From a checkpoint of a small transformer trained on Wikipedia: MLP 2048 SwiGLU.
MLP neurons of a small language model. Each row is named by its layer, matrix (gate and up: input weights) and neuron, and shows model dimensions 128-383. Each number is 128 + 32 x the weight over its row's rms, rounded and kept within 0 to 255. Numbers have three digits each. A neuron's up and down rows have the sign that makes its largest values positive.
After each neuron's rows, "fires on" lists the tokens most often at its 100 highest values on Wikipedia text that the model never trained on.

L3.gate468:141140198135129124135099123132102135104177153136208175125130139172161139143112154097128093117157097148149075161163098140144165076142107074107141118127172155112140104093156142167185122166102175090118137139124147095122155188193120140178173101136182070118113167136106121122144111169138131147126113143097142174124132172133117129009125175190085142144097169159177141086124145119143209098105140111131100070094101151116085166134147148156101086141100126148109156129100133146108136150125146151153155076128137154143095180161124117146124148113180113182164137166160167160111175129138134142187089157075167133176100133131107152156163091079187133144111154191131110113114102105117083143122172108106119165105150136153087129167084155122087190166093105129124153218170192090199113128105117
L3.up468:165142108109113083134184155080111152142096136124069075126146147152192106115095113110120135187126106121114159110148141129160160107098102116114074107094133171092100175083120104096110149118060146150136084157090149100200101119131104115102070110184139102129139226137140113070163149141146130083105126163121172142145124132169149169093115114089119137092095120118142116126164130105133142149132099166079139080102134085144182212123154157159133120141111188129072108113108148150109142186115163146161139103155062115166091097132112144113159123098099158215142123071137150133089095134093078138148197141086188093073122113114151143075112134160163130157108188123151139149177136060139102079149141102141080145161095142115139109201117163090116128161100123146084130091151070082111149204142123
fires on: " This", " this", " (", "\n", " These", " was"

L3.gate369:157126082145119125150152084186178157122114180110091110162200142112116120123112132100089127127110179128103063127100158155111145128114083103179189128163091096157148073161145130053109185104118109152127156165146139116101135095137092124143082105132039081108137109106128117114137198168122131130105074155111092130178076157155155169124113096138141149127109023143116106147104182181092125125101063091132125121145128108151123123075149147150112106104142116079148190121153134086116156154116175128135152179120155134176121114151082136137143146111062199132143133140097105120153145137110099095110115123107116125112169194095128146128118157145165103184138171171111205060092094097108133142168120117151092132112142162100116172109078094156160186146152118126129146153115118126139174111147125
L3.up369:140171077155118132149125083175169203113115128109102097071171111108082146133129154112115122081146150142122115125105116158146142163179133098158160118135112065071172069121139171117189082149074154122190146137133142111117085128076111142093114126061160131084161053079138102110099143092150130152165156113127056168191149152128169122122162127078136072112144096109134090112112115132148125077117119085151110176147090168108140137098141138097111118134079113087159110142176044127130134153195056153137110172113117158162164121138054083118148115128070148124155149177162172124138161197161093154121073156143107105103148175133154135162127161094123148149133159152150164127089139092128108139141131131090059128155169181160084169140138155161149143094138108134151143110075121135129126111117163
fires on: ";", ")", ");", ":"

L3.gate664:161114090125133132096115128127139073085182141111110111134111111082149115132153128159145102116080175065120137089144121051066167158145096105119135102169166138089116126133139115114119128148151115183157168158148149113137130095113095180118117096088136118160149141190003125121136064152140102120068095198145111138148065110145160111149170151123130083136110097127180108142091123065061153157144172155107179115095129145101217120132091197160119112114120121155107127113179087082127140160138127064136055017143099144111148103140115143108125129187111082144161143136133180164111159130120126082142189212090078175095179150063157152124068103109096091123166109145131045174165056115150124154148119054127150146101185119162126136134116058070179105186123136171147088115165164125163122176164145
L3.up664:106043178098153124146105113110110185123130109137095127100151134108118077101093152129153117053210177160053116126093084139115177098079127086111130098170150080121104097159210134192083156156114148148135115213147135102167132152087117119140126139099169042092077095102104136140124125093100162196146141162182122137066105131128092089131134124107181118171122143154122121138126164068126190111080041131112152113122142203085108104098196141162120116099130098168104106114129151126079153182124073155075118164141206143157101105089053115146110125130140132117132179190182172132150094080048117114140142140120137104158134110101116136173114104171116081127114153150075167137128112055128136064212154119104186103114141155168161172118137167138142134175135114147069185125140154117120132085110116
fires on: " |", "y", "s", ":"

L3.gate158:176083099167140092115183137090145140120144181115174168115147117068111125131119133139156107104092160153123161158134145152070193094136092083113123085137120168138116107178139103082180118115166078103155156162156111065111047089176153117143148114037130072164127141142105120163201162162146073147142129130127120164108091124071124159150135108138155139103119155070202099158107140085091190137153090150132136088155188105067136086140089142074127085124115151108094102090147168126119157140097088113122121132110158159120118139128111157152118029090112177188158126144143094158143146127133083124127125154084125158107073145167153100145091133105125131159133175138110142062134149099069158188150116155182145148083141161091100172142121111053089150124110129158116184191160096149164153138122119
L3.up158:134080095153161161138143038127149146137151172115148073134110092113135098078137175105119131120118135090157115107108118128145141128155137095126141103173161141101129168132163142109063135068072149119115133080085131126135086102160173151133155165106114122163150145102112094107156205122140110145163139069200090114063078117110107157120166076065166103142094080120100079118118126115139128085101111101116163137110104144125137138131150128068167129119120143129135104175132127172121145161185073117117119101058164124121131083129201127140112189151082161153147232144104197077130115157126147185155124114053139108128087164130127125131115150089122168105187165158091142110166046098096156107156108052125147081117125119103148116116113118104212120136171122118128090119152157127133141177052157
fires on: ":", "0"

L3.gate1487:090064160106127166116146203110126119048143149112238141134127121139151102170124141129177116072096136116114115134106134144103046063153091107095127133171195111150145126065151155156131131161190160131117179132164086148191187165090173139145107107159124094109129101129107113106096160109076085133155162152127114144065171114112099127118170135135114169125138134127138115180133168130137099173108123145172092208135120230103154116153102221141158177103086128148128212143149112087092075113116173139096124107201098165160151161148094173099135112138131110144140121164050141103093129096161157113036037090133105130069122103161057148109077103148122116103088144104130094152125137160154156132172141090119125136075126175109142185152163190072128144123146229104129062189165139132177167169108208
L3.up1487:099088123080157142113135113128129103125063139070148144093116183125103104113129141140202140128097060153102131154111127173162119141104128117121126143110186145078145126200144192140155127154127129176120110145141123105131091148142153121120130134174123075135143127101123176088083135161179082140164126115141136049160114163172166128078125122055143104148140088090118164113147094093149135130146132132063163157186124114095155139086199113190144145118170118160143089117124126110121097139129163116137150159143075106098093074151106143097128056176081155123093162176113166098106175165071101122208078093122149117137087168116123145076096129127153137122095160139199092113181066114139101168135141116092120114116133168129098111137172199162192104096069115150175101147168107202091106156101143
fires on: "–", " |", "on", "ey", " to"

L3.gate804:149166115145128159099161108149118117176130113149098144128126193061113097128152140105132148080101159114145070074147255133094184130095173120199145162163161179150132165117123146213172092145133111169111088103177135111144118194127134132146145084100105138160143130153142111161172127164061164149137130118134152087153103139131158172135135149135122123200169096198189112064169117094128153139108158128154146089154096123133111100158131137172136102140113139098164130107144075142124121132114095112123086135111190173132096145130116089064132179125104101101177128125128148122135074144127166104118161172129074141132181195113169103132153198065149149115101124160142143147126193104079136128124077186142092094122180150148097153081056135161197149134100091137125160184122160136119188180182115
L3.up804:171167127149088156121183155127092180143119116088140141059133200135114130104127200081165141126141144098163087106141092151183171084160164091073165211146119114085125113121118138130135127115113149130105167133162137099080064124096113154150125123110088157161124068125137111119116131125138100107140170181118078120096155153093135204165087141109160105113170100126178096104087165118158094090123141149118109175137099176137115128124128111137199129162089151128152093111094102083171096114153099136097158172125145068134142101128144104188162051126079134184118139198168091124160200149107089170140124099153139080129126203144108051126129207050128163153177148115064166113146107140108142067122149084086141100145146145105133149113174064165204132122110161119117162163113130172101158139120137
fires on: ":", ";", " |", ");"

L3.gate1950:172169134091119139119143158124117121089155135084184124073145116152128118110109125105116151216167134115155125089115109081098111108088124116155144132148107105125120082145110129168057121102136129055103130133186240129124063146133128141072125128183112108159151110152155098181207085163082129162114115135159133104084189103091152194075107131122129121191185089104178098157185190163121150188093112141117160155122110134118194165115117079151072176085104131119163149042116191150168132128108127077170073068125128071196153127137122114100124112108126146159125152227118167111102174118153073090130102165096110167133132137133110124095150145097153179122151133143065133152109092100089115118157132137070086130107164118119104113148136165089117150062124156148137187089053150115107146109166197
L3.up1950:126103137178134157078141158156109188139138143131093091093125146110119105138129148057109134193120185165125098156117152117146176155098025121095119148111145169091161163118103130140105134178111135125077097103146183065138139141101149154148140120212149130111164119097095114180167135116143064122111126132176080085187161127093096159128157055143154128124147146145136119132207141113137163118092119057141171138153143110116114068139175087092176127101122133082177122117162209158107152201154142091087114130166145125119149142112121096108115151140082116119124090140145130193074142132199126129053144109110160167127124083154119078120104115085143171056138127063102179104143082103115138141190134124097127143126117153079141147133122184144102098114176127048216179117128110097168102109131103
fires on: " |", " "

L3.gate1726:094179123119120188135042079077127089108139153141099197110123058109105212136112182108146142142151167122108120134151111119121131146141122091119119087110090086130126123068131106123177111199167122089137151138154135183165156132138131126083146068121088101136149092160060137148128075117155053127117105110131153152163157161103144125119116188074059093141109104137082146154167120120138139077195139145125121080113142058064071127122127210101119099096091140094151162094120230100162098151082177135130140142156149097147093105154098163086132169171153106102201142136092166130148125133152117141136102149094082121123149157112102120109162115136179110129133094082064132150158158172101132151095125159091112160126097113167116150119130089151116111150144071161170070165165094119112137098125175
L3.up1726:143158046126061079140139151110095184173082099127117119144125201155149079122083199155056097119134081156124159122105152113133157123088094120136133097123137144096123070100167061163161182125167179168153137155129078066136124102097183146164111058149118117095151136096090117083158086105118130133180157118130111125168162153199133068129143081083037100176096064113130120078097104114093084120093170105050215149178117163116235170161126107117102081128138108084115104130150107127122114163159158187087146150155064170176144170100117134159086112177192120094124170120062088128112126078073122116167137163160133143136125129122055138124075119122122110112086093130167117129131122147112143108077142140090114116108147140151147165129126074079171110123154107072097123077181093143107165185163122
fires on: " (", "\n", " No", " major", " minor"

L3.gate1123:164165148157116107112133152164064039161152184084133153166116137150158118201098125083049121138130163115159143055088129181125160180131104121144126143102161145147119156111114173171070147141109110097073129119134102107086087132122125095139114119104077130154145170150113112140138162179090150121113085155156157152138122116068051176110116129111087196165117066159158112167138187169167130131171127074146137097127148085156091119170174137172076118162134194098130098149141119174154099157080163102080116116171132080205118141168110142156184129072149127123120125149133101080082161154162104138107134125122083155130128151087122125109139164092206149135125126141170129140126148176102106180072170127169131076119183132140150174123122116077123136159161116211138118114135155103158112143154150
L3.up1123:068160163135093156118116158119169181160143157081124184142136128118087141080165145179131134080103108178152101157155103153065106087138068060100098015157122180089147150111064140096243091151135146176154105136149158088135136098118145109153136107213130152148145108180139113170195092108085143199165128093157077128182129082169101162095117091190191113071091098114147165154112143144159180071147100152125109132151157136146155135145156113100122102130109105143124160109117104145033112171132069125154157090093129134106115090135068107200078091096100095124131144115143112099103152131164130116127098112101126149196181116157128127127088163150111074140105062134128142125141197128061099098131108172147126144155080164167200144160142115136126156145145116112105112192147071102122137109162071
fires on: " |", "ant", ":", "iss"

L3.gate1580:096161142138129126116155147108066145112088205130135089156131112141114136213192111131134179161146175196180134081143142088050225156174085096129128078107117114143100079121080109121153128117142110073183144092163143072114097054116137179109115100103094120186202130168134152173125145129087084190114121166134083121202113085082175149081082107175119079106140125154121120184121094108119199152122095171110127134118135152121145117119107121123103076116089146145093148114218153171168081134093115118120189122095164123087155087082130134095120089156122102115190086097171140089088136107128110171121180128141112146122137112124169161129054142045139068096189100133023126130147173154122176129153133124120145153146138120099118113098106094161146081131109097102165117117136096125129170143125150
L3.up1580:075160096126118150114169087117149157134137133083115137108102174120123134056167122098122191127160162126138089163112103107176124163134059092154142172202144119132169169133156176097172068120133145188116173094127113133121145096149096120111156148103120149119115083162121157150159097140125141156140134115190180096179110137162133091088087141170091120165197077078156075108123146102149114163140129150078142158117132145073170091185119122141110151138110112135174114138061128100095135145132111123070098112136138158086119158117095154098147136143061104102137144115155121059174217154162093181146077137117133134126156133147130142104112151129130134097140146102178109159134142200128136100071133163091126141126125142139090094098152120092173169183194093119095123155166107090127089112060087
fires on: " |", ":"

L3.gate618:109080142094055119122164133089119176114162110120125167149113178095151191126117079136120146144130076072142137061112156165118175135134082137122111174142178111098126139128108101145000147118135177149144193158077108131167176139166072101139150110102135165104149123112096130060127112129102112100151158160047059113133120115165135108113190108118183163168101213133170155116122145125147175125106135106135105118136141091120120033106124142175176138076147060135128139133148113179156168106096127104173097077101119164143106144187126144104152138142152079233152121186141154077093176058128127111104114152101075152090153123127139110104183093154110098123091071095071113133148151084129161096144165199148066152122087133119134074146102125118156126104119125097131152164115172134094126174164118
L3.up618:103099098145164156132144087188119058140110094159155126154141177110159098143150192145104143165119139102118133089136146128165171121143131155097160180115129069078162128141105173122178166188126139177083120136144148104064101185118144142145094113143149147114108152085077122167177193136115096107120118128137156128132120182107201186131103132139149125100180091186143116147086162129105108082126155105121134118121126112144117151087073129135105154062172095139138170070120073135089098108110136122114172057141100085112109111150158152138154100141137182131154141160151101080107140203177147062064107117140087135129124147206087119032119156118057136152133101150164131125147106110113139147044133141096090133208111170157105157154146083160215160107147127145106168150118127106118113180081170
fires on: "–", " |", "ree", ":"

L3.gate1584:125135132130119181112107148137150118046173080128131100158158166069092194128137131100137177088153152149135137132094116104164138078141083167086111140191130130092093085183117090097151114120086139142120115136138174113093092100078098128172123111142080132113156091141119169156131130110160088116115131152159109165142085169129124156118148142110168104112131118089155106123135144183105153050099107152195150110136198138079170140106156058124112111109132129128156112108107143122140106180128184074111055196117131147109163114080134138139109099164092179186173149113154094139175070145163188108142100092085130166134124124165147155134099098141078142161132175177125139176148051125110160160201067110101164149142107145115137175163137107144157172109104121096174132136131116138130126149133119
L3.up1584:088107168140083105148077138172176125133089154099209151184171078150200124057134097144137100104102032096199150109125110099176093147133138140130118163151088127077102166105129151131135097101134132139125147149173073102151141121134151146154160152163131177098181200114118165083137141120197171174095056103130141116094082086071141143066143089093136151119086135118100181178109085122140072105137076088150135056144130139180100147129127126186129138116098091108111146118133117098117098180178163168158140108113075170097141112202089157117143098147186177134101152108122091125132108124139167084202073119079119167131142159133141097122113093180128155122155148131086133138083081102117150145113148181125112182084089090113199126108103160095200143156134101147168096125176135067158067141134082
fires on: "-", ",", ".", ":", "18"